MLP neurons of a small language model. Each row is named by its layer, matrix (gate and up: input weights) and neuron, and shows model dimensions 32-159. Each number is 128 + 24 x the weight over its row's rms, rounded and kept within 0 to 255. A neuron's up and down rows have the sign that makes its largest values positive.
After each neuron's rows, "fires after" lists the tokens most often just before its 100 highest values on Wikipedia text that the model never trained on.

L3.gate420 [ 99 107 172 112 141 152 130 122  82 132  91  98 140  99 141 131  93 131 148 122 142 163 134 100 151 145 131 118 147 102 125 134 108 147 152  82 101 128 142 106 109 104 127 176 134 109 126 127 153 151 114 166 132 133 128 146 138  86 148 147 104 157 112 140 118  69  75 171 133 110  87  82  90 170 126 132 161 133 116 124 131 112 101 138 129 127 145 154 146 105 115 106 105 139 131 167 144 132 118 122 130 113 136  86  86 126 138 139 106  87 117 130 162 158 163 111 102 118  84 131 121  83 143  87 120 138 108 106]
L3.up420 [157 153 183  93 130 147 141 120 101 151 145 100 117 122 143 142 128 144  90 133 149  86 158 175 156 129 164 130 103 119 129 169 147 157 161 133 105 181 176 127 135 151  93 155  76 126 105 143 155 125 126 142 117 100 122 116 119  79 106 125 124 137 111  94 130  98  84 147 119 135 118 152 131 110 113 109 109  92 150 114 150 119 113 130 141 117 165 165 142 119 142 146 102 159 126 105  97 109 133 136 123 156 150 147 136 183 117  89 132 101 113 114 167 156  98 120 125  99 102 136  90  92 101 104 128 181  88 111]
fires after: "az", "os", "u", "av", " Gu", "n"

L5.gate600 [ 99 159 122 162 123 131 117  93 161 124 127 162 178 144 118 109 130 119 152 157 114 130 180 125 135 126 124 112 140 140 122 139 117 133 117 146 143  88 192 113 152 106 135 112 109 114 128 127 146 121 125 177 138 129 149 136 145 105  98 165 142 170 156 130 137 147 148 101 109 107 156 124 163 140 138 129 140 131 160 150  92 140 109  72 174  99 127 120 119 119 122 141 124  74 143 135 165 150 127 158 148 110 149 100  99 188 107 182 131 123 109 142  90 107 163 112 125 118 142 125 122 121 167  78 135 108 111 107]
L5.up600 [155 126 152  92 147 113 142 149 176 142 111 115 124 136  94 141 134 150 118 156 102 124 158 122 166 102 140 150  95 138 152 118 125  81 116 147 128 120 131 128  75 126 110 107 125 137 147 128 145 139  95 113 120 152 154 167  80 130 111 150 128 163 115 139 151 116 144 100 152 140 129 172 166 122 124 112 124 115 182 100 144  90 157 141 157 121 129 149 113 103 117 135  77  71  81  97 151 143 122 139 137 112 111 144  95 106 114 119 114  87 114  93 108 192 155 105 116 155 152 117 161  94 128 170  81  98 153 158]
fires after: "l", "p", "′", " Sp", "eb", "j"

L5.gate2 [151 108 114 158  87 134 125 156 122 117 112 118 171 116 126 107 146 150 156 135 164 173 103  79 154 144 113 121 102 162 138 146 118 112 132  78 137 109 123 115 158 118 143 174 101 116 111 158 115  99 109 111 140 117 133 123  95 124  64 132 105 135 160 119 128 136 131 110 111 151  95 152 136 175 137 124 133 176  91  84 113 110 164 134 109 150 136 125 103 120 128 129 134 135 114 165 154 170 161 124  69  96  83 119 137  77  89 100 107 149 162 153 106 120 114 113 132  93 159 105 176 129 152 136 119 115 124 117]
L5.up2 [133 161 107 130 124 119 118 159 113 136 151 152 130 133 130 135 111  79 136 135 103 113 140 123 134 146 105 138 113 120 147 150 109 157 132 133 160 120 162 130 156 162 115  64 177 137 158 115 144 126 168 123 115 144 120 139 129 122 131 133 100 136 125 172 144 144 138 160 114 104 136 170 171 152 166 133 127 109 153 118  79 135 132 167  98 122 129 138 136 123  99  98 142 123  53 149 172 132 128 143  96  97 114  81 151 129 122  89  89 112 127 109 111 114 135 118 145 153 131  91 152 105 136 153  94 112 104 146]
fires after: " R", "i", " G", " r", " g", "au"

L7.gate159 [145 107 128  98 149 113 136 155 140 126 132 135 105  85  88 133 145 102 184 108  98 138 150 147 121 206 123 134 128 160 120 112 116 149 145 124 138 123 136 102 114 134 118 123 160 138  66 172 107 143 150 147 123 135 137 137 139 124 115 119 102 173 131 100 107 166 100 173 152  91 123 144  98 131  84  92 108 127 106 133 183 118  95 134 143 128 114 107 153 103 181 149 127 160 121 141 126 135 159 118  91 134 123 156 139 143 156 146 144 136 114 114 155 151  94 183  92 125 130 105 116  85 104 104 135 147 159 129]
L7.up159 [126 105 139 115 120 101 123 115 172 123  77 145 143 136 138 126 109 106 156 149 154 130 131 110 111 222 117 122 111 142 111 143  92 131 131 149 138 139 173 132 129 143 129 121 133 126  95 118 140 119 181 128 115 164 156 125 147  85 124 141 154 128 153 105 117 125 145 164 116 119 151 100  83 153 156 191 138 133  70 115 118 102 128 138 115 140 107  93  98 123 158 119 130 127 143 165 125  96 102  97 122 101 120 116  79  89 153 105 132 132 150 147 162  97 120 124  80 158 155 120 126 114 169  66 170 124 135 120]
fires after: " s", " an", " S", "us", " Ind"

L3.gate351 [ 84 161 118 145 135 133 162 156 149 170 111 127 121 123 132 172 141 108 163  83  76 137 107 114 122 121 139 133 138 154 126 106 144 161 142 165 141 156 166 160 137 130  80 140 172 119 111 123  85 121 120 138 138 106 140 167 110 124 144  98 105 136  88 133 145  79 136  87 188 126 155  87 128  86  76 140 168 137 101 139 140  94  80 117 149 130  63 111 135 136 186  80 114 155 111  97 137 120 135 114  75 117 127 107 107 152 135 130 104 121 143  95 153 121 144 163 119 158  98 142 110  88 110 133 165 138 139 158]
L3.up351 [140 173 133 101 119 157 122 152 163 133 141 172 159 119  87 133 155 120 129 108 113 112 142 147 107 124 138 169  99 165 130 111 143 136  85 139 141 132 131 167 127  95 128 108 109 133 132 132 117 141 126 118 135 115 147 147 156 102 148 112 160 125 146 103 117 138 132 139 143 135 136 105 148 105 130 131 148 126 184  79 119 123 141 100 142 127 135  92 142 159 166 110 135 130 144 124 112 135 132 103 116 116 135 154 149 148 150 112 161 105 106 135 136 116 131 108 119 105 125 137 121 130 138  80 158 164 177 160]
fires after: "S", ".", "ir", "m", "st"

L5.gate187 [166 146 106  82 104  89 128 127 127  97 117 178 141  97 108 144 151 136 115  87  97 119  77 140 149 101 102 104 174 161  91 188 111 137 165 129  74 104 112 147  95 133 140 114 132 116 153 107 129 129 154 126 138 162 104 118 104 127 122 143  85  82 150 142 110 139  77 139 113  99 150 116 119 186  71 147 111 132 108 164 119 104 106 138 115 106 131 160 147 101 107 137 137 135 137 132 152 128 128 148 148 115 142 145 129 149 116 157 146 125 141 120 110 129  84 129 130  85  95 122 157 132 138 138 133  78  98  96]
L5.up187 [190 136 154  89 118 120 134 149 120  96 103 117  84 131  97 131 131 155 166 119 169 111 119 123 116 144 145 111  81 152  79 152 114 137 175 149 149 136 122 164 131 179 145 121 138 155 166 109 117 143 134 123  96 125 162 134  71 127 158 100 202 131 146 135 106 105 125 152 165  78 120 142 121 163 109 105 123 118  99 161 128 131 149 115 134 143 113 134 159 139 147 154 133 160 157 120  78 117 124 122 148 159 110 152 118 110 128 134 134 142 113 148 114 109 145 118 132 136 103 135  88 155 130 124 115 117 169 169]
fires after: " f", " S", " a", " s", " F"

L7.gate84 [144 133  88 121 101 110 103 111 128  97 144 156 152 158 122 118 124 143 120 133 109 153 136 109 126 122 135 123  82 161 155 103 110 121 157 138 145 123 178 101 126 119 138 146 157  97  85 118 149 108  98 120 140 134 128 159 101 140 124 133  84 124 114 137 142 129  96 147 124 121 120 152 128 144 136  78 122 157 106 181 150 118 137 119 100  94 147 142 161 101 164 118 135 147 130 124 107 133 116 163 130 104  92 163  96  71 138 121 127  94 128 155 149 121  92 136 146 164 133 107 128  92 137 121 110 103  92 104]
L7.up84 [100 154 110 128 175 159 166 117 105 128 153 150 138  97  93 164 126 128 109 109 146 143 160 143 126 117 152 104 117 101  77  86 141 115 130  75 152 117  96 144 126 152 140  84 107 138 135  97 114 146  90 147 161  88 115 157 111  99 147  76 126 148  70 157 126 159 129 162 176 115 129 113 124 121 145 140 124  63 181  75 117 159 145  94 101 106 152 115 120 121 144  93 136 149 121 129 117 135 144 117  73 144 116 140 104 122 127 142 155 118 136 143  93 165 132 118 164 127 123  87 135 136  98 123 134 119 120 137]
fires after: " |", "|", "-", "ec", " (", " In"

L3.gate601 [174 129 130 122 111 122 131 142 148 149 118 113 137 123 143 101 140 117 131 166 122 151 125 145 138 106 116 122 148 127  89 110 114 161 105 162  84 125 144 178 138 117  79 118 102 155 106 151 162 127 182 146 152 139 142 156 146 125  87 150 162 139 129 131 141 172 128 140 131 119 118 157 156 165 167 105 110 127 124 157 175  97 122 138 194 109 101  94 158 114 148 112 107 141 120 156 133 147 117 164 148  91 143 120 149 163 174  93 135 125 170  91 100 138 142 147 124  81 102 143 149  83 133 111 119 102 117 127]
L3.up601 [ 90 162 167 107  98 143 130 148 157 143 185 135 153 121 110 151 144  93 127 131  91 124 132 138  96 138 108  91 162 120 164 118 128  87 110 144 126 142 151 112 125 147 101 152 120 157  87 122 175 113 115 138 130 137 109 139 114  58 117 132  72 163 116 123 158 160 106  97 137 135 100 105 144 146 101 126 108  93  90 136 130 142 147 130 163 118 120 159 113 128 130 127  97 130 110 119 134 193 151 146  93 143 157 108 105 145 149 131 110 130 136 124 117 144 117 189 175  99 120 123 124 156 113 144 149 130 103 124]
fires after: "ab", "ac", " Is", "or", " Ab", " Ad"

L7.gate492 [125 166 145 120 115  93 121 151 107 125 128 104 112 126 135  80 191 132 112 107 152 157 121 123 131 122 132 138 112 172 142 124 134 159 125  97 127 106 165 103 137 141 173 145 120 140 147 185 167 154 143 153 168 135 138 161  96 131 105 110 110  76 128 118  72 117  98 157 135 118 135  96 158 165 143 112 161 162 133 113  78  86 154 116 120  82 100 126 103 120 143 131 129 132 127 104 147 146 132 122 140 130 161 114  74 114 139 123 147 100 139 101 159  80 115 155 133 176 147 112 154 109 157 113  92  98 139 135]
L7.up492 [114 139 140 141  83 139 143 132 113 125 131  99 122 114 134  56 162 135 105 135  99 130 102 140 115 154 139 160 128 128 132 108 119 168 134 119 140  88 124 103 110 167 126 166 124 160 143 121 126 147  93 147 158 133 120 122 134 119 125 141 113 108 175 153  70 128 119  97 158 158 138 116  97 121 161 154 126 128 124 154 158 127 114  92  98 131 147 149 103 148 146 144 144 133 147  99 110 105 150 119 137 108 127 153 148  80 144 116 146 129 125 122 165 113 102 148 147 151 146 156 160 145 137 109 118 144 159 146]
fires after: " and", "-", " un", "ely", "ly", ","

L7.gate527 [138 179 173 110 103 141 105 106 126  96 131 115 124 158 137  98 135 139 157 128 110 139 116 117 160 132 134 127 124 166 107 126 154 129 147 104  94  99 162 117 110 122 155 113 136 132 106 168 114 131 152 141 120 132 178 133 113  81 159 114 115 112 126  92  54 114 115 154 130 144 162 121 135 145 118 164 129 162 122 114 132 136 106  95 142 129 115 128  88 112 137  58 132 150 137 141 151 113 126 110 107 116  98 109  79 122 107  80  92 139 120 145 122  78 111 127  94 137 141  91 155  86 148 132 113 143 147 125]
L7.up527 [103 151 143 129 115 122  88 142 122 162 191  98 131 117 158 133 137 158 137 114 108 125 130 158 116 116 159 109 101 134 118 196 131 118 131 110 132 112 152 141 120 156 219 129 122 127 129 136 142 130 164 114 150 122 159 145 131 127 158  92 148 135  82  92 128 116  88 123  98 166 128 110 144 124 107 113 110  99  80 176 141 128 133  81 155 158 152 156 121 118 133 156 102 111 127 133  89 110  91 163 176 110 132 162  84 102 115  93  99 133 128 134  95 116 113 110 108 130 115 100  86 138 159 165 127 152 155 120]
fires after: " im", " con", "-", " and", " ex", " l"

L3.gate435 [129 132 125 193 173 135 160 153 117 153 143  92 120 137 165 144 142 152 162 144 158 138 112 129 145  97 144  88 121 133  76 134 144 120 147 107 100 163 166 129  99 140 105 132 107 148 154 133 102 182 107 132 105 108 123 163 163 164 133 101  94 141 102 100  94 117 141 147 120 125 151  68 142 126 139 122 132 127 137 130 123 103 111 150 131 130  53  65 125 122 178 121 147 134 143 107 123 131 116 102 138 132 136 108 134  93 150 126 144 176 178 141 173  93 133  95 118 132 100 138 103 137 102 133 152 117 100 114]
L3.up435 [164 111 166 155  71 134  66 167 145 164 158 146 131 140 106 200 116 121 129 110 136 157 121  87 143 117 143 132 122 154 127 127 172 105 111 158 103 138 114 110 108 136  94 136 142 141 111 134 165 153 135  97 123 109 117 147 159  79 104 126 144  93 141  93 153 168 133  88 188 164 116 121 133 132 157 151  83 109 169 132  98 124 123 142 111 122 144 136 118 194 164 135 132 124 178 132 120  95 147 120 106 127 110 125 129 117 129 138  85 135 140 127 133 133 123 123 117 165 126 141 102 145 141 143 133 151 113 140]
fires after: "."

L3.gate195 [137 105 101 174 132 107 124 136 120 137 158 160 141 113 134 115 143 174 166 133 176 149 120 124 169 155 134 124 118 115 117 138 141 134 122 124 110 125 125 138  98  89 128  99 165  89 110 140 139 135 122 158 107 143 181 163 139  64 127  97  83 167 138 181 130 152 119 134 106 118 169 134 148 184  96 121 109 152 171 125 140 109 123  89 124 106 105 109 152 129 150  93 131 177 159 143 128 124 149 155 122 130 109  66  85 142 145 106 125 115 147 108 163 121  93 119 109 131 129 118 152 104 108 101 123 155 128 117]
L3.up195 [125 114 106 121 132 112 114 122  82 152 182 173 135 150 120 126  77 172 160 166 164 156 138 140 138 106 175 107 122 137 124 146 124 156 118 133  96 137 115  87  92 102  89 116 150 108 139 121 112 159 110 131  75 134 147 130 154 109 158 149  98 180 162 170 144 162 130 105 108 131 147 138 141 179 112 154 109 114 159 134 139 121 132 116 119 112 120 130 150 129 130  78 127 139 119 132 116 104 114 120  99  93 147 106 118 136 125  87 119 151 118 109 101 115 145 130 143 146 147 131 104 109 142 124 139 161  95 115]
fires after: ".", "|---|---|---|---", "|---|---", "%", " acc", "ity"

L3.gate191 [138 114 124 130 117 116 149 124 145 140 119 153 118 156 140  96 131 117 131 113 128 100  80 135 127 121  94 100 142 124 143  80 125 147 147 117 139  93 142 124 149 146 125 116 137 153  83 153 169 146 148  94 134 159 172 133 163 105 143  84 129 116 139 191 103 153  73 160 119 137 127 160 137 169 116  92 121 109 142 118 180 156 127 147 147 121 108 147 133 141 167 129 155 112 139 135 155 127 166 169 155 114  94 131  89 116 153 113 153 130 164  65 106 137  92 138 160 160 130 124 144 152 119 115 129 142 170 126]
L3.up191 [130 130 152 131 147 142 126 115 137 141  94 129 100 179 172 123 128  73 130 182 160 156 170 122 137  67 148 124 117 150 133  87 106  95 120 173 123 134 123 147 146 124 146  93 123 145 116 148 113 147 166 111 152 165 114 117 146 129 136  99 139 121 107 131 142  97 144 137  93 101 136 105 114 107 130 132 128 112 106 129 124 137 125 175 149  87 134 128 131 126 128 116 142 162 101 134 113 130 131 153 159 208 145 118 147 141 119 144 151 153 163 132 117 106 110 142 134 115 114  91 137 149 108 114 193 145 103  95]
fires after: "ac", " an", "od", "on", "as", "iet"

L3.gate458 [107 126 130 182 153 145 161 137 132 135 140 138 106 116 144 165 149 139 156 134 104 157 142 102 136 117 118 136 118 138  83 140 123 136 116 164 102  95 106  89 112 142 129 104 185 139 115 112 106 125 174 111 144 145 124 143 151 106 140 121 127 141 103 134 128 152 110 144 149 141 127 139 132 120 138 117 143 143 150 161 130  89  66 131 116 125 102 108 141 136 132 106 135 143 132 117 139 101 170 124 146  97 136 138 160  72 127 106 122 150 147 107 136  91 134  64  94 156 130 160 162 144 120 143 146 117 107 100]
L3.up458 [ 85 146 158 137 129 123 106 118 109 152 123 141 119 142 129 110 110 117 117 139 140 109 125 146 110 102 141 134 115 120  72 113 123 133 166 158 107  85 131 107 152 107 101  94 142 100 107 116 153  97 137 166 130 111 139 103 138 115 146 123  96 162 128 133  66 179 147 105 109 195  90 131 118  99 149 132 110 131 118 120 125 137  85 115 106 165 188  98  98 108 147 117 137 148 130 154 178 115 135 133 114 125 165 152 125 124 123 132  83 141 160 144 134 155 123 109 167 162 136 166 162 115 109 128  82  84 156 128]
fires after: "."

L3.gate526 [125 149 120 133 139 112 133 139 164  90  92 123 113 112  84 149 117 145 113 152 160  85 146 101 139 105 111 129 132 139  86 124 111 144 133 150 134 132 156 125  93 120 115 121 116 157 149 120 131 128 158 159 115 158 107 152 102 114 172 163 124 155  91 138 111 103 115 117 140 130  99 149  97  83  94 123 162 151 137 168 127  86 160 133 120 104  75 141 126  98 131 124 134 107 142 199 154 103 114 109  74  93  63 143 108 151 164 159 145 130 119 106 115 131 122 132 126 125 105 128 124 124 150 119  92 101 127  99]
L3.up526 [120 175  95 132 126  93 149 116 140 102 129  93 142 140 141 112  91 156 139 122 134 120 153 113 124 188 119 150 138 169 170 144 112 112 143 144 127 107 123 119 123 141 170 140 105 152 152 142 114 111  96 111 124  99 122 151  84 102 133 114 117 117  70 148 130 107 134 127 113 110 172 107 151 173 124 113 179 148  97 141 143 152 119  95 156 133 116 131 131 133 133 127 155 127 153 170  82 113 128  89 150 143 125 116 116 141 111 161 150  82 138 146 114 111  75 120 123 102 132  86 127 152 109 130 144 172 161 139]
fires after: "et", " S", "ort", "r", " C", " s"

L5.gate428 [125 146 118 117 144 106 109 144 119 123 157 142 126 135  94  81 144 123 117 127 147 123 142 110 120 130 126 136  84 147 102 119 163 144 113 145 123 109 169 150 138 114 112 152  92 104 177 163 164 157 129  82 100 159 112 155 169 139 118 146 169 129 101 109  96 138  84 162 129 104 126 146 150 153 108 130 129 123 155 131 137 150 118  97 179 114 109 102 131 125 132 125 109  98  95 136 125 158 124 158 195 126 108 113  98 138 150  87 119 123 138 143  78  77 140 136 121 132 125  59 100 126 160  99  95 107  68 109]
L5.up428 [106 142 117 138 156 102 109 146 110 143 116 132 119 169  68 121 147 109 134  82 111 127 143 162 143 163 116 132 126 147 123 158 125 146 125 116 173 106 136  94 105 134 139  70 127 113 130 124 115 132 118 135  86 111 161 123 110 160 146 172  94 126 114 104 144 137 139 130 127 144 139 110 143 127 135 154 123 125 174 137 152 147 147  86 140  98 114  98 133 116 118 130 119 135  81  91 113 109 139 155 103 126 134 115 138  86 144 139 118 153  82 119  76  70 125 133  93 135 125 132 104 132 145 137 145 149 173 117]
fires after: "le", "l", "e", "p", "ime", "u"

L5.gate188 [139  68 117 132 123 130 117 129 100 155 131 118 107 145 138 115 145 111 202 104 159 141 144 122 144  89 134  91 124 138 164 136  99 110 129 115 124  93 113 158  82 112 164 135 182 151  72 146  96 134 127 151 101 166 171 124 133 134 168 146 145 124  75 129  84  76  97 148 106 126 123 119 147 131  92 142 134 116 144 116 140 104 152 127  95 125 130 168 119 126 143 106 134 114  87 123 117 124 145 105 121 120 116 117 139 107 129 123 108 145 114 137 145 131 112  93 111 177 128 130 114 150 160 173 141 140 132 157]
L5.up188 [ 86 139 169 121 132 109 113 146 102 174  98 121 132 113  86 116 114 146 149 100 109 115 111 137 133 124  80 102 142 142 152 128 121 132  71 138  74 135 130  93 153 150 156 133 142 165 116 122 114 112  97 140  95 165  99 144 132 137 112 145 137 104 161 170 135 118  88 113 118 133 122 112 105 134  96 127 161 159 119 141 146 129 119 142  91 105 115 117  93 142 145  95 147 102 145 129 182  94 115 140 102 134 126 114 162 136 128 123  87 129 136  81 131 151 118 147 127 153 114 125 103 141 151 116 142 103 163 104]
fires after: "ed", "ing", " r", "ad", "isc", " ("

L3.gate286 [ 97 137 121 145 152 133 132 129 131 113 165 134 116 127 137 179 123 149 128 124 121 163 144 133 126  96 139 103 121  70 114  86  91 137 148 125 126  75 152 109  85 108 161 139 179 154 103 139 131 165 163 148 153 135 124 109 124 123 138 123 112 124 158 128  75 113 133 105 147 133 140 170 131 108 132 111 173 149 123 138  87 132 119 116 126 163  94  83 160 133 125 107 162 162 164 134 123 135 130 100 154 117 128 124 161 152 170 100 117 140 125  94 155  96 126 103 120 122 133 104 159 156 124 129 130 129  92 163]
L3.up286 [142 113 117 116  88  89  90  91 133 136 151 140 140 119 115 128 135 114 128 134 117 139 143 130 131 160 142 122 112 143 140  99 147 163 154 158 150  76 147 127  96 133 142 105 136 107 120 119 141 153 126 141 107 126 126 128 116 139 148 122  77 123 171 105 139 150 123 125 158 102  90 119 139 135 130 114  99 108 161 151 105 134 140 114 114 165 142  54 123 146 170 108 170  99 133 131  83 125 117 153 131 130  92 109 126 156 138  97 152 166 128  82 135 116 142 140 126 135 161  96 141  84 135 101 119 172 147 133]
fires after: ".", " a", " e", " re", " Pre"

L3.gate487 [142 161 111 121  94 167 110 109 109 145 122 114 108 105 150  78 117 108 105 126 124 156  65 138 139 131 119  92 110 136 167 125 133 130 156 112  72 124 111 115 135 161 151 163 155 139 150 167 140 123 157 126 171 119 135 149 144 118 129  97  97 120 134 128 114 178 137 166  91 125 189 119 131 130 130  94 132 123  83 130 113 130 100  95 127 154 115 146 153  91 132 156 127 107 142 146  97  98 159 147 155 103 141 142 112 131 140 134 139 132 211  93 138 158 165 135 135 121 133  74 169 110 146 118 171  89 137 117]
L3.up487 [103 106 120 143 110 129  94 138 141 176 114 144 121 152 133 116 115 107 130 129 102 113 138 140  86 100 143  93 132 101 179 142 123 103 179 126 150 149 134 121  66 108 133 118 134 136 122 147  89 144 118 124 120 105 157 126 138 104 137  88 153 137 144 164 126 153  96 149 158 167 102  80  98 109 104 118 153 114  95 117 112  96 131 161 152 115  95 122 116 128 100 132 142 123 136 109 164 154  88 127  68 131 120 142 134  91 123 145 124 139 123 140 132 148 115 129 159 129 111 159 141 173 130 149 144 119 114 107]
fires after: "or", "ac", "as", "'", " Ar", "ut"

L5.gate85 [176 112 154 144 129 105 111  78 111 151 115  90 158  98 151 134 156 115 130 145 153 141 108  83 171 117 163 148 152 147 143 128 129 119 107 120 114  67 135 104 115  82 141 140 154 174 138 131 162 109 129 145 116 129 143 151 110 127  69 121 116 187 107 116 113 121 111 151  71 187  98 126 134 133 133  82 110 133 137 164  92 112 127 107 109 142 158 142 137 108 122 128 125 159  82 158 180 128 125 155 119 124 132 103 141 117 159 108 166  89 112 120 111 153 136 105 112 124 144 131 155 131 143 103 129 101 169 133]
L5.up85 [122 123 109 119 116 142 132 128 116 192 145 120 142 148 118 142  74 107 116 102 141 129 125  95 155 116 163  89 115 122 123 116 179 126  97 121 114 142  84 140 174 163 134 173 129 138 107  71 162  97 101 106 129 122  94 107 140 107 103  87 128 104 173 189 133 139 134 112  97  91 150 106 148 149  74 124 165 136  97 146 112 126 135 130 115 107 109 137 105 146 127 112 128  97 155 128  93 118 136 109 102  81 127 101 128 139 146 113 126 140 126 123 102  91 115  99 136 142 139  63 101 136 144 118 162 128 101 114]
fires after: " r", " R", " trans", "ed", " t", " was"

L7.gate172 [121 136 119 136 138 127 125  89 141 145 100 138 108 146 144 115 159 165 140 115 129 131 173 108 147 148 134 111  92 110 106  92 172 110 122 132 129  58 166 129 115 178 150 100 130  94 110 125 110 141 139 148 149 129 109 152 132 137  85 109  51 149 114 139 161  84 145 154 103 131 153  80 137 141 162  98 149 115 158 107 120 135  94 106 139 120 108 102 129 133 115  87 134 137 165 176 167 159 146 115 181 129 150 132 202 123 130  97 143 163 129 114 130 121 139 137 128 100 112 161 130 115 147 130 160 148 125 100]
L7.up172 [135 139  97 128  70 145 150 118 116 146 161 132 148  95 144 106  94 100 152 102 151 127 148  71 144 125 124  91 138 103 126 137  89 163 151 108 130 156 139 107 125  88 158 129 127 151 113  98 122 170 111 142 133 110 134 111  99 112 142 157 156 160  88 137 117 176 151 143 162 116 116 101 107 111 121 138 111 142 133 153 117 150 134 126  55  97 117 146 156 132 135 126 128 120 114 195 120 145 127 108  99 121 119 161 106 146 109  98  72 122 103 148 109  85 113 111 126 139 158 106 113 120 125 110 147 134 127 171]
fires after: ".", "ron", "ict", " elect", "inc"

L5.gate141 [126 132 105 133 169 128 152 146 137 145 112 118 103 130  83 115 169 110 127  73 137 138 119 141 122 163 173 143  84 118 111 115 132 149 162  70 115 113 126 139 105 117 139 123  94 148 132 190 111 134 113 105 151 144 114 133 109 113 135 166  92 147 172 154 151 138 101 160 131 120  84 117 142 142  85  95 102 129 144 133 125 105 170 114 134 137 130 141  91  78 153 144 109 111 136  97 151 156 129 134  77 145 129 121 137 129 113 116 141 116 116 124 150 155  83 123  87 114 171 112 190  91 102  98 130 131 141  69]
L5.up141 [117 125 110 108 139 104 115 172 123 129 118 152 151 124  89 129 146 130 160 161 139 128 121 130  85 186 138 122 104 126 109 145 113 121 117 116 148 125 145 128 180 144 103  85  75 166  93 132 102 147 140 123 109 154 132 149  92 166 150 161 151 136 124 125 130 142 143 124 129 140 129 104 126 122 144 141 176 148 127 160 173 122  99 118 162 188 109 132 146 146 136 127 124 148 143 157 167 146 129 150  90 129 164 127 114 117 123 151  94 125 110 137 151  91 130 115  80 126 107 120 103 105 128 105 175 137  97 100]
fires after: " v", " p", " ph", " s", " an", " a"

L3.gate385 [153 121 122 143 143  93 110 183 158 147 130 137 139 152 123 185 107 147 182 120 138 140 137  93 166 117  85  87 133 124  64 163  86 117 137 172 148 124 136 145  92 135  77 100 129 113 155 123 132 102 122 142  99 152 140 123 115 118 120 138 124 123 128  97 102 117 121 156 130 145 151  93  96 106 134 151 137 167 141 105 126 110 119 135  79 141 102  97 173 107 130 109 111 142 113 144 136 152 126 113 113 147 108 119  97 108 100  88 116 153 115 153 171 126 119 107  81 150 120  85 123 165 146  95 103 111 179 129]
L3.up385 [133 128 163 158 131 146  82 106 134 141 119 131 117  89 153 150 124 143 164 112 124 147 135 102  91 103 124  98 144 115 131 133 125 105 164 163 152 149 127 104 156 163 122 142 129 150 123 166 151 143 142 132 152 122 119 143 157 120  68 160 105 133 141 103 146 139 145 129 161 103 158 146 123 137 144 161 100 185 134 127 136 143 105 120  98  98 129 120 107 127 125 164 135 159 109 132 151 119 121 142 147 150 126  99 108 104  93  92  74 149 195 139 127 103 115 138 142 156  92 117  79  99 133 141 128 157  70 141]
fires after: " ev", " se", "ark", "ra", " Se", "ak"

L5.gate568 [105 129 107 148 151 127 153 149 119 144 126 148 149 136 166 103 169  96 138 170 149 155 123 148 132 131 121 152 119 176 154 145 145 154 102  94 122 135 126 131 118 154 121 118 133 183 133 121 122 133 104 163 145 118 147 127 149 106 148 144 111  93 142 146 127 121 115  91 106 132 129 105 162 132 108 113 125 133 125 106 112 135 114  87 144 132 110 127 115 124 159 100 155 151 135  93 155 171 192 117 134 106 121 124 129 137 146 126 120 109 109 111 130 115 125 136 155 134 157 180 166 149  78 131 130  98 124 104]
L5.up568 [105  86 112 205 158 108 132 121 117 147 126 128 102 105 138 105 111 133  89 143 148 133 167 144 147  97  85 169 133 124  85 136 148 154 159 149 115 143 130 120 156 145 177 170 116 121 147 154 103 125 172 136 144  99 147 148 127 102 174 137 137 135 106 117 120 154 120 135  95 146 185 104 115 110 155  86 152 160 164 102  92  98 140 103 153 100 157 103 113 119 138 149 186 123 122 114 128 114 161 126 128 153 147 136 108 149 127 103 121 127 101 154 114 157 105 114  91 113 137 112 174 131 155 117 126 136 129  90]
fires after: " m", " f", " M", " met", "t", "ate"

L5.gate580 [172 133 120 115 138  77  99 105 151 120 161 152 142  87 126 153 114 129 141 167 170 160 116  93 142 121  95 107 104 182 136 163  93  86  82 140 126  86 167 151 112 120  95 153 143 146  90  95 120 134 123 111 123 124 139 179 100 151 141 131 116 200 109 128 128 126 127 156 149 137 123  89 114 146  79 145 157 163 104 123  95  86 171 136  91 108 145 135 123 141 122 131 113 115  74 159 152 149 137 106 127 139 145  99 125 134 158 165  98 110  93  87 124 116 102 117 107 134 112 104 150 134 139 163 150 103 129 126]
L5.up580 [165 120 126  71 136  90 159 167 142 107 155 129  98 127 159 142 151 141 136 130 103 132 117 127 109 121 123 145 108 146 108 144 152 121 136 132 124 111 132 126 143 166 119 164 117 169 152 196 119 145 176 127  86 124 135 144  76 135 148 110 155  73 110 132 170 108 140 137 164 129 106  75 136 124 156 132 162 173 154 137  99 132 140 144 133 122 147 125 150 137 118 145 133 111 102 107 156  80 130 133 137 115 142 151 170 183 107 108 154 108 112 115 159  97  98 145  97 135 132 138 126  98 111 134 107  70 128 158]
fires after: " f", " n", " r", " fl", " G"